{"n_layer": 19, "d_model": 256, "n_head": 4, "n_kv_head": 4, "head_dim": 64, "d_mlp": 1024, "vocab_size": 25003, "activation": "gelu", "norm": "rmsnorm", "norm_place": "pre", "norm_eps": 1e-05, "positions": "rope", "rope_base": 10000.0, "rope_fraction": 0.25, "qk_norm": true, "attn_scale": 0.125, "bias": "all", "tie_embeddings": false, "parallel_block": true, "init": "uniform", "init_std_qkv": 0.0275, "init_std_o": 0.0, "init_std_up": 0.0275, "init_std_down": 0.0, "optimizer": "adam_variant", "lr": 0.00155, "lr_mult_up": 1.17, "beta1": 0.9, "beta2": 0.95, "lr_head": 0.00774, "warmup_steps": 213, "schedule": "wsd", "decay_fraction": 0.56, "decay_shape": "linear", "final_lr_fraction": 0.1, "batch_tokens": [65536, 131072, 196608], "seq_len": 512, "doc_mask": false, "train_tokens": 1379000000, "steps": 11570, "dataset": "wikipedia_en"}
MLP neurons of a small language model. Each row is named by its layer, matrix (down: output weights) and neuron, and shows model dimensions 32-127. Each number is 200 + 30 x the weight over its row's rms, rounded and kept within 0 to 999.
A block is one neuron, or neurons of one layer that tend to fire together. After each block is what it responds to, as a language model described it from the Wikipedia text at the highest values.

L14.down244,208,193,199,263,145,178,223,206,201,218,269,203,165,212,209,152,158,171,193,201,214,211,240,202,176,231,194,218,205,151,221,179,180,184,225,213,194,154,221,200,183,209,210,188,159,156,173,216,191,192,180,186,220,187,189,193,213,230,187,197,160,210,224,179,273,157,214,248,138,199,192,149,199,214,247,158,196,174,208,204,217,215,224,223,194,270,209,236,185,209,201,266,164,197,167,207
L14.down953,238,167,226,257,216,203,203,209,221,216,216,135,147,192,190,195,186,168,173,194,231,224,201,217,195,180,244,168,246,224,212,226,209,191,196,252,216,132,241,195,204,208,204,214,204,170,238,184,221,177,185,269,227,168,176,219,227,201,178,206,170,174,221,150,210,238,223,155,177,168,207,155,141,176,218,205,216,224,228,180,239,190,194,221,227,172,195,182,203,147,214,214,190,229,196,191
Responds to: Structured-data field boundaries. Separators and first pieces before a new value in tables, coordinates and lists, e.g. ″W / before decimal degrees, | cells, foreign-name fragments (Ch, Gh).

L9.down143,228,196,177,229,187,174,112,181,218,211,222,223,220,222,193,169,204,159,172,255,187,204,158,238,180,221,213,193,201,197,206,267,177,201,188,212,201,253,248,208,229,170,192,173,239,196,182,239,200,206,188,165,209,189,183,184,180,150,207,152,145,187,187,178,195,215,267,226,185,169,209,170,224,176,225,158,192,201,184,166,225,222,225,268,177,178,193,183,159,231,194,213,205,242,196,172
L9.down276,238,173,209,173,187,209,187,213,198,208,287,150,234,165,266,202,181,181,201,196,192,214,238,194,158,207,237,184,189,260,172,209,229,202,260,199,213,163,249,156,195,248,200,224,224,181,145,221,221,155,260,184,179,206,236,253,193,182,188,241,198,188,197,192,172,230,201,204,181,244,188,196,177,212,186,159,198,222,143,181,219,169,173,248,214,218,274,162,245,190,227,171,232,139,216,249
L9.down380,248,225,192,145,195,176,236,214,235,193,181,217,194,196,212,217,181,200,224,216,191,217,230,239,203,207,197,245,186,204,156,194,207,219,216,206,199,226,191,166,187,147,196,248,176,180,247,158,269,248,249,141,212,221,198,252,202,185,137,186,180,152,219,226,222,175,157,221,199,237,165,204,192,206,221,219,161,191,173,182,196,186,226,169,173,191,181,197,211,170,205,215,215,208,225,229
L9.down440,266,184,205,225,150,202,138,211,200,183,200,187,153,128,216,213,216,158,202,152,207,229,219,167,230,185,201,183,223,168,187,203,186,198,199,185,163,216,202,173,202,175,246,195,224,181,195,210,174,218,221,210,201,254,208,205,183,184,141,188,179,184,185,207,246,204,228,197,169,211,160,137,198,227,230,196,213,188,185,178,154,243,188,272,236,230,230,223,188,198,187,205,187,196,190,125
Responds to: Word-initial function-word pieces. Short function-word-like tokens (in, as, for, but, all, or) after an article, often opening a longer word: "for"eground, "in"hibition, "but"ton.

L11.down272,152,228,221,232,205,223,196,106,223,225,182,207,179,227,176,223,175,209,235,178,249,192,197,243,174,213,179,246,154,221,213,205,246,202,256,197,181,221,244,172,232,194,188,208,188,216,203,200,183,204,177,275,233,175,149,194,220,208,238,157,213,206,207,217,161,217,176,187,174,212,203,210,196,219,191,200,173,233,164,257,212,179,184,222,207,191,235,153,209,188,197,218,174,238,183,197
L11.down451,267,199,200,212,202,142,208,214,204,192,183,250,184,188,206,240,216,175,123,224,168,216,207,196,195,263,168,213,188,158,202,203,264,201,250,224,196,160,243,209,233,236,213,183,208,245,195,227,163,200,206,223,194,227,184,225,209,215,214,208,160,265,173,221,207,187,183,201,208,189,215,206,176,184,215,210,189,269,215,225,213,246,167,180,219,245,282,182,269,173,161,181,154,222,173,206
L11.down475,164,188,185,215,255,203,170,184,222,198,180,217,205,200,164,161,180,181,204,214,198,185,174,184,202,189,238,190,225,148,184,160,213,167,180,192,191,199,166,205,179,175,173,202,182,206,225,243,175,199,142,242,226,213,161,178,158,187,201,237,194,196,195,183,197,233,182,203,236,186,170,181,163,232,174,205,173,219,181,201,175,145,210,214,179,256,188,256,213,233,194,185,235,249,188,205
L11.down492,217,133,161,199,223,236,249,194,205,198,115,218,156,190,174,156,207,193,195,221,213,175,169,170,171,182,221,217,166,196,202,161,180,170,209,127,205,212,202,219,217,209,175,188,192,194,271,174,203,187,131,221,206,203,165,195,179,209,160,208,230,225,217,218,187,212,173,184,199,185,200,219,196,239,181,210,234,190,174,301,238,206,244,309,199,170,210,175,236,209,167,157,177,222,221,194
L11.down493,207,196,193,185,164,196,134,187,191,209,168,172,167,206,181,181,136,182,190,255,215,196,206,145,230,186,200,175,190,163,167,140,240,223,201,175,202,229,169,190,250,190,186,223,218,142,255,189,174,175,204,200,198,133,174,224,209,230,137,177,177,150,190,214,263,221,214,216,224,177,196,188,198,183,204,219,220,198,129,170,200,203,212,197,193,208,177,202,260,201,190,191,216,182,210,218
L11.down745,214,218,170,172,144,163,168,178,213,194,166,265,196,176,159,203,230,207,202,163,194,189,210,216,232,213,207,183,224,220,212,165,166,242,195,183,202,226,179,187,206,266,177,185,216,192,151,157,195,169,225,256,160,157,192,190,149,169,170,208,240,218,170,222,215,233,243,171,229,147,224,189,211,188,220,180,202,220,196,152,247,278,221,203,222,225,203,236,178,180,180,188,245,234,207,214
L11.down907,227,233,218,215,190,230,177,192,222,240,175,167,199,236,208,197,187,243,222,236,204,211,156,182,205,213,265,190,209,182,220,253,175,167,206,224,187,208,150,221,211,237,226,172,158,155,184,192,157,226,220,208,279,214,150,256,171,206,155,190,211,171,191,233,176,153,160,210,177,166,219,219,170,179,199,164,204,233,151,154,247,185,220,184,184,200,192,224,199,201,217,215,234,190,178,150
L11.down966,154,182,199,222,170,166,176,232,197,157,209,255,209,216,231,173,143,237,241,222,135,225,182,189,184,238,183,184,274,178,236,202,213,211,201,188,249,215,190,232,164,247,236,160,190,182,200,178,139,200,185,203,164,234,231,228,150,224,216,188,213,161,142,187,205,235,232,255,193,230,170,175,203,268,238,218,215,192,245,229,208,219,192,165,136,230,241,175,208,203,175,202,173,239,159,233
Responds to: Coordinate format separator. The ″E / or ″W / token that ends a degrees-minutes-seconds coordinate before its decimal repeat in list tables; weaker on scattered verbs like ranked, made.

L11.down71,165,178,177,204,233,174,123,244,164,232,230,164,244,206,191,189,157,163,202,211,222,192,223,206,201,246,222,259,219,175,219,183,202,200,213,193,218,201,186,180,218,204,210,206,190,188,237,222,148,246,191,261,201,223,170,173,230,168,186,209,208,233,180,193,216,178,177,171,169,204,180,200,181,207,208,196,213,261,205,169,225,195,207,174,196,253,247,195,170,167,191,192,164,199,193,197
L11.down224,176,216,208,196,182,202,235,180,196,179,166,225,241,155,133,196,189,227,211,231,184,187,180,162,227,246,194,207,168,218,281,211,213,147,185,162,170,201,216,227,239,226,200,210,165,203,147,180,248,170,182,226,230,173,204,187,200,201,198,188,162,214,257,260,208,186,199,230,229,194,250,231,262,172,144,190,179,226,164,187,202,202,194,203,205,174,152,195,195,192,144,213,185,227,230,231
L11.down405,217,190,232,225,186,152,170,165,206,167,187,213,209,186,187,176,217,226,186,192,180,196,183,222,179,242,196,206,236,162,158,125,144,233,146,208,207,136,203,164,158,188,181,217,183,181,225,145,235,213,223,204,177,216,204,181,222,178,161,125,208,205,158,149,231,183,192,126,191,221,181,193,207,222,174,214,216,190,201,169,206,166,254,203,160,195,213,167,142,230,222,162,170,173,199,210
L11.down547,239,190,195,219,192,181,142,184,208,225,187,167,222,221,167,164,249,188,185,176,134,161,202,154,254,172,233,222,209,201,214,177,184,216,213,193,172,207,193,142,204,176,202,233,246,243,179,226,161,227,187,234,162,169,147,202,227,223,202,217,221,246,237,235,191,207,199,193,195,184,183,139,213,219,197,181,198,192,202,161,238,212,248,213,203,220,236,138,195,182,174,227,196,179,175,165
L11.down591,159,193,229,180,207,179,197,174,179,173,230,250,214,182,229,158,248,176,176,249,225,141,194,189,134,180,207,226,157,198,230,228,229,205,244,228,272,294,181,201,220,172,183,135,207,177,221,169,238,154,235,183,189,234,189,179,170,231,228,203,191,201,191,250,197,298,194,190,246,188,164,115,238,207,206,230,158,207,222,169,223,210,190,154,226,205,217,197,203,182,139,207,225,211,221,174
L11.down669,210,143,186,187,206,207,221,205,150,185,239,241,233,265,155,143,226,244,174,141,221,261,157,214,197,145,217,170,170,181,193,206,130,189,208,195,190,153,148,219,180,186,198,186,208,179,198,132,215,185,175,193,237,198,184,151,104,171,223,162,203,128,208,192,206,215,220,143,172,179,189,164,164,184,213,175,198,180,244,192,268,159,250,175,199,223,221,213,194,226,187,203,94,187,262,232
L11.down689,194,237,191,222,190,198,195,183,182,215,248,197,188,178,158,291,223,197,171,154,168,233,218,181,251,211,220,184,189,206,176,139,223,221,211,213,223,189,181,220,188,204,174,158,206,237,208,214,227,179,225,204,210,243,236,175,146,169,241,124,204,198,111,180,241,222,197,155,195,188,188,205,193,231,244,223,170,200,148,226,205,211,143,196,250,143,143,201,228,209,162,173,170,164,206,192
L11.down960,208,188,162,193,165,179,191,192,204,152,249,238,209,170,189,225,233,163,201,185,170,204,183,208,166,149,182,220,228,203,175,224,185,172,232,199,207,136,184,228,191,170,215,208,212,235,189,179,208,217,242,201,159,203,224,213,233,224,176,208,164,218,239,151,232,204,242,237,182,217,205,180,207,172,213,180,173,204,170,178,142,156,250,180,194,216,218,203,172,196,167,157,257,169,156,220
Responds to: Second piece after B/F. Short mid-word vowel-led pieces right after a capital B or F starting a name or word, e.g. Be|ech, B|eth|une, F|ris|ian, b|en.

L9.down213,171,154,160,147,219,196,238,157,210,148,175,190,268,195,169,195,187,158,158,180,171,239,258,199,196,228,222,180,189,192,186,247,208,170,223,180,203,166,219,166,223,252,259,216,184,235,175,187,196,218,205,197,248,251,224,203,222,191,217,214,168,217,220,205,222,183,226,222,181,172,206,185,153,187,183,219,196,168,198,256,212,147,218,209,176,215,173,176,193,231,246,137,147,200,160,227
L9.down416,219,173,216,214,206,207,201,198,168,202,165,208,247,172,203,215,221,188,239,146,191,168,192,182,131,205,196,213,150,174,208,228,205,211,210,250,222,200,133,160,158,206,195,235,252,166,137,174,220,205,206,160,175,179,153,193,231,220,204,219,223,183,209,150,201,185,197,152,235,179,165,162,219,170,232,202,191,174,179,157,224,267,227,195,208,195,224,205,174,176,225,203,228,177,232,245
L9.down424,167,191,180,179,254,187,216,235,181,258,167,134,145,208,160,209,162,193,200,203,190,199,177,215,187,190,194,167,188,221,225,236,204,177,181,230,223,251,193,179,238,211,169,193,181,234,180,238,204,267,155,217,192,159,213,211,181,267,177,253,171,239,182,229,172,174,267,182,177,230,175,209,250,214,223,205,237,189,209,228,223,260,206,185,227,198,211,210,217,218,141,228,197,194,181,155
L9.down663,224,211,144,230,176,202,224,196,180,175,223,226,148,188,233,185,179,216,204,167,178,198,184,193,204,192,163,134,158,209,231,209,206,215,141,198,188,155,175,199,152,207,239,219,242,210,209,172,216,193,176,177,181,180,164,216,210,177,231,238,176,166,177,165,213,181,185,233,228,215,254,191,203,235,206,229,182,163,180,176,201,138,201,194,181,226,149,202,149,167,174,155,195,193,197,171
Responds to: Structured-data field delimiters. Delimiters right after a value or label in structured text: table cell pipes, closing === of section headings, and infobox colons or unit parts like /km.

L14.down348,221,206,254,162,209,206,198,259,219,183,183,216,225,227,170,118,203,190,267,140,200,207,192,207,212,200,197,119,215,234,168,194,156,225,203,258,205,183,249,224,203,209,230,218,214,216,199,196,167,193,186,197,196,199,175,217,197,185,199,184,218,236,221,196,208,209,148,255,208,157,158,215,204,222,237,234,171,191,214,173,243,172,193,270,171,205,175,231,239,213,195,170,205,223,218,208
L14.down868,205,209,226,249,154,238,228,171,216,202,170,202,187,243,199,215,201,210,225,228,252,180,183,213,222,198,181,224,180,207,209,199,194,210,231,195,228,126,224,182,189,156,221,198,255,219,162,177,180,116,167,172,216,165,186,155,212,193,185,186,189,223,185,222,174,237,184,173,191,193,197,180,235,171,162,194,179,273,190,197,185,192,175,169,227,206,182,138,219,204,267,242,180,187,165,210
Responds to: Markdown table separator rows. Fires on the |---|---| divider line right below a wiki table's header row, in election results, track listings and filmographies, also weakly on later cells.

L11.down218,199,213,191,214,256,194,163,208,220,220,151,147,173,198,175,198,218,177,222,181,183,257,236,221,135,222,196,182,168,184,223,165,203,174,180,238,125,228,207,284,230,209,237,183,213,204,210,179,178,196,216,165,172,161,191,223,191,203,232,202,254,200,216,153,232,197,211,152,189,183,238,197,199,138,176,193,211,266,209,227,161,214,181,211,197,147,182,171,229,224,214,188,258,225,273,192
L11.down280,193,237,202,233,198,236,211,223,190,152,164,246,139,158,264,207,140,202,189,229,201,206,167,212,230,179,184,160,141,161,213,216,198,178,155,230,144,204,198,262,247,188,156,194,193,142,185,195,168,186,196,190,212,163,204,221,212,209,162,205,239,194,207,197,238,196,208,151,208,163,215,232,129,182,235,203,168,223,177,220,208,202,206,201,227,192,203,264,178,208,203,208,253,191,147,207
L11.down455,172,200,194,194,180,215,233,193,234,241,194,238,167,239,212,224,190,210,207,236,224,216,195,173,208,138,202,186,262,172,212,213,179,182,180,173,198,235,132,229,128,255,223,248,233,208,188,226,213,187,175,203,191,262,220,187,185,150,227,166,230,175,197,192,224,249,156,195,220,222,184,237,218,229,162,219,146,183,210,207,179,183,220,170,220,152,243,188,215,158,152,141,237,215,194,192
L11.down558,233,229,202,197,181,184,282,201,185,178,198,161,162,259,189,218,204,214,168,209,186,217,163,172,200,216,161,214,127,188,240,255,169,174,194,186,214,202,205,219,204,208,236,219,168,222,172,171,163,196,183,225,231,245,151,173,227,188,239,198,226,228,213,189,159,190,217,193,182,145,232,244,208,268,222,212,229,230,220,165,144,216,193,178,194,173,233,213,230,197,226,190,153,225,173,207
L11.down605,209,199,171,183,210,170,198,206,223,207,201,247,221,206,192,241,210,215,175,169,254,211,247,226,212,204,215,186,226,188,236,225,245,185,192,198,182,208,183,179,211,187,261,214,210,221,202,211,160,167,209,196,207,204,187,214,157,171,157,188,241,186,203,224,203,131,236,161,257,191,226,240,179,208,179,186,202,181,178,151,220,222,223,207,195,211,213,244,170,199,220,279,185,227,220,257
L11.down621,189,135,180,251,240,160,260,153,223,146,189,254,190,203,243,174,241,177,224,243,167,151,223,214,229,192,155,188,248,212,243,145,209,218,217,236,181,244,182,183,203,197,181,233,227,234,175,203,197,180,197,197,184,171,150,237,190,182,235,214,260,237,223,202,161,173,174,197,167,137,168,237,178,161,226,221,246,231,215,222,151,205,204,160,249,190,219,150,192,201,164,217,248,198,192,170
L11.down648,190,169,186,189,201,193,154,167,194,193,241,201,141,157,235,198,236,206,245,190,218,215,252,194,219,205,189,186,224,209,149,184,194,188,159,207,157,167,145,208,222,213,206,221,195,137,198,229,186,247,181,238,211,189,248,177,220,184,207,192,135,246,167,197,195,211,189,204,177,172,198,133,245,227,162,174,212,184,183,166,193,227,179,174,158,231,229,210,175,221,172,190,193,184,219,171
L11.down959,267,161,219,203,174,232,180,169,195,189,152,187,234,160,198,214,215,200,189,153,182,186,249,202,223,165,124,186,239,277,200,217,164,188,173,170,172,207,204,253,179,205,163,192,200,164,186,186,189,156,233,229,168,219,243,150,193,247,242,220,203,144,161,214,227,195,194,183,189,213,214,195,181,200,192,227,141,218,185,202,260,168,168,186,191,177,219,191,224,202,230,153,232,196,217,163
Responds to: Sentence-opening "In" and name fragments. Two groups: "In"/", in" opening a sentence or clause (In a new preface, In his rookie year), and short mid-word pieces in foreign names or rare words (Billie E-il-ish, Al-H-il-al, a-x-ial).

L14.down475,203,206,166,206,207,204,276,227,191,210,250,218,169,195,171,176,196,186,200,179,165,219,205,202,133,194,178,218,205,170,192,206,195,219,194,142,179,279,167,236,196,226,211,197,172,221,198,161,203,226,237,167,193,205,239,170,200,231,216,241,220,153,198,167,181,158,225,231,195,175,181,174,201,208,269,182,181,151,191,225,173,200,172,248,204,232,199,217,207,164,197,134,188,179,278,177
L14.down702,163,211,204,240,177,234,228,177,233,140,178,226,213,180,226,165,196,186,146,230,191,236,148,177,174,236,175,229,192,252,203,192,216,186,176,228,216,178,239,203,189,148,249,165,185,264,173,242,171,169,198,213,189,170,196,246,135,193,193,192,162,230,210,143,139,215,184,149,225,189,217,198,139,195,146,264,177,193,224,255,206,223,194,247,192,182,241,204,152,210,220,219,199,217,193,221
Responds to: Pre-name prepositions. Prepositions and separators just before a place or proper name, mostly in lists and tables, such as in, from, at, via, (with, and dashes or list numbers.

L9.down181,213,185,174,183,222,219,262,200,190,247,218,192,227,206,143,175,241,205,206,179,197,210,209,213,197,172,210,199,172,204,135,215,192,178,243,251,223,213,275,256,229,187,219,193,254,230,184,228,192,187,214,202,198,161,214,194,183,249,185,156,133,150,220,233,212,227,219,229,127,182,216,207,122,181,229,239,167,208,213,231,218,182,210,149,168,191,173,231,137,163,203,184,202,199,221,248
L9.down284,183,194,188,168,179,165,249,208,151,171,222,168,222,196,224,247,211,186,172,231,128,128,128,148,166,230,185,176,226,250,208,210,171,218,199,203,210,209,266,199,238,251,213,198,203,219,238,213,216,218,195,190,197,223,203,163,195,237,207,238,213,195,253,225,204,175,156,275,182,180,197,206,179,175,217,199,169,191,190,205,220,201,186,220,224,194,210,154,190,174,190,189,193,211,247,153
L9.down470,150,213,166,210,216,183,299,231,204,200,137,188,209,226,161,173,220,208,179,172,182,219,195,197,251,241,216,209,221,206,217,187,175,173,208,190,162,167,252,149,235,193,217,215,225,195,206,235,190,241,179,197,173,181,235,163,202,197,161,231,170,239,183,197,140,172,187,187,221,221,128,215,259,219,256,223,191,251,258,207,187,215,194,211,201,199,205,196,219,193,199,131,138,207,201,133
L9.down486,173,239,246,223,171,224,211,224,251,206,174,198,112,168,198,256,236,261,141,184,179,197,202,157,191,230,189,215,150,191,165,203,158,205,227,171,243,246,220,208,174,233,171,198,241,174,211,219,246,123,220,199,162,210,209,195,198,229,255,146,212,216,242,226,173,234,198,159,186,190,213,146,214,188,199,198,215,212,223,189,247,236,147,184,190,181,186,248,179,189,193,187,188,229,233,198
Responds to: Infobox and table field starts. First tokens of new fields in infoboxes and wiki tables, such as "| C"ensus headers, "Career", "- Language", "|---|" rows, occasionally mid-word prose.

L11.down192,254,186,222,216,206,210,232,230,165,195,188,221,204,181,175,162,235,171,215,218,237,199,247,228,165,205,160,193,203,199,230,209,145,125,141,171,195,218,222,154,168,188,194,254,232,201,188,255,189,196,198,218,171,210,219,123,176,208,231,212,219,168,177,226,190,254,164,224,168,154,194,152,193,219,233,223,192,220,265,206,232,203,171,182,186,133,215,169,178,179,253,170,219,184,176,171
L11.down457,216,142,190,220,208,183,201,192,201,216,222,132,189,211,234,185,209,199,178,225,179,189,211,230,212,187,165,231,168,213,212,204,193,211,209,191,221,226,223,250,205,158,243,216,240,200,168,176,207,176,214,197,210,206,143,169,223,216,244,180,268,147,230,219,201,159,189,187,226,205,214,224,167,195,234,260,157,203,258,225,199,273,135,224,194,241,230,238,196,236,179,186,180,191,230,187
L11.down489,150,234,186,223,208,223,181,170,213,209,172,267,235,215,223,175,219,166,246,159,194,189,242,237,196,236,251,173,170,169,210,197,169,214,206,153,193,286,201,265,194,222,181,136,154,243,196,206,222,170,213,223,196,204,238,197,207,162,221,238,180,204,194,163,229,184,201,178,167,179,198,242,161,220,176,230,185,255,177,132,209,209,186,201,182,143,283,199,194,190,194,178,210,171,236,238
L11.down586,205,219,217,160,182,211,139,216,188,186,181,172,188,161,189,176,224,207,226,164,239,178,192,145,168,179,220,206,191,202,162,207,148,221,161,212,198,256,196,155,217,242,223,263,182,206,213,232,202,238,242,207,197,182,207,189,219,156,127,214,208,210,247,177,190,229,193,211,222,245,211,185,192,186,238,198,155,193,206,203,190,199,221,228,163,210,216,207,169,185,207,202,176,153,155,128
L11.down632,206,225,257,181,265,216,177,210,222,200,150,176,186,155,169,188,145,248,194,285,210,179,193,171,180,210,220,226,212,210,224,189,173,153,137,234,266,171,193,196,227,247,216,144,242,178,191,224,198,235,212,165,195,250,224,146,208,238,157,197,168,159,185,217,235,232,218,217,204,186,217,225,231,220,207,191,186,171,165,186,251,187,190,220,213,202,150,211,275,207,196,153,204,195,233,174
L11.down682,279,170,206,195,200,155,180,186,241,234,160,257,163,205,198,166,187,213,231,185,219,223,216,192,207,220,263,226,206,174,200,197,195,180,148,166,221,169,250,234,205,236,166,190,231,136,217,196,215,195,149,188,183,162,186,199,178,157,230,194,189,181,186,190,206,237,200,219,230,170,220,132,166,177,133,192,208,227,213,181,163,270,195,188,200,207,190,201,211,187,207,193,247,188,227,176
L11.down785,173,175,226,219,238,178,164,253,218,193,194,197,229,194,254,207,222,208,188,261,194,200,222,192,147,234,215,217,140,178,146,183,224,221,193,222,188,254,190,202,202,230,175,219,208,185,176,213,238,268,212,208,259,199,195,214,190,209,214,213,165,155,217,143,209,247,188,177,178,183,164,177,248,234,179,224,208,168,216,261,214,196,192,162,153,192,180,222,169,188,177,207,186,243,168,180
L11.down1018,258,183,219,200,267,189,153,186,232,213,252,144,216,202,149,219,163,205,207,255,155,215,171,194,229,248,191,183,184,243,145,234,218,197,215,240,248,210,194,254,210,172,182,172,174,172,197,218,205,246,167,230,151,221,197,246,195,163,216,208,167,142,244,201,184,216,184,184,233,199,207,253,175,156,152,232,274,187,180,243,219,223,146,222,235,175,199,248,221,209,208,228,199,199,172,145
Responds to: Table separators and word-middles. Fires on markdown table header separator rows like |---|---|, and on mid-word fragments inside longer words such as reac-qu-ired, esc-al-ating, vac-anc-y.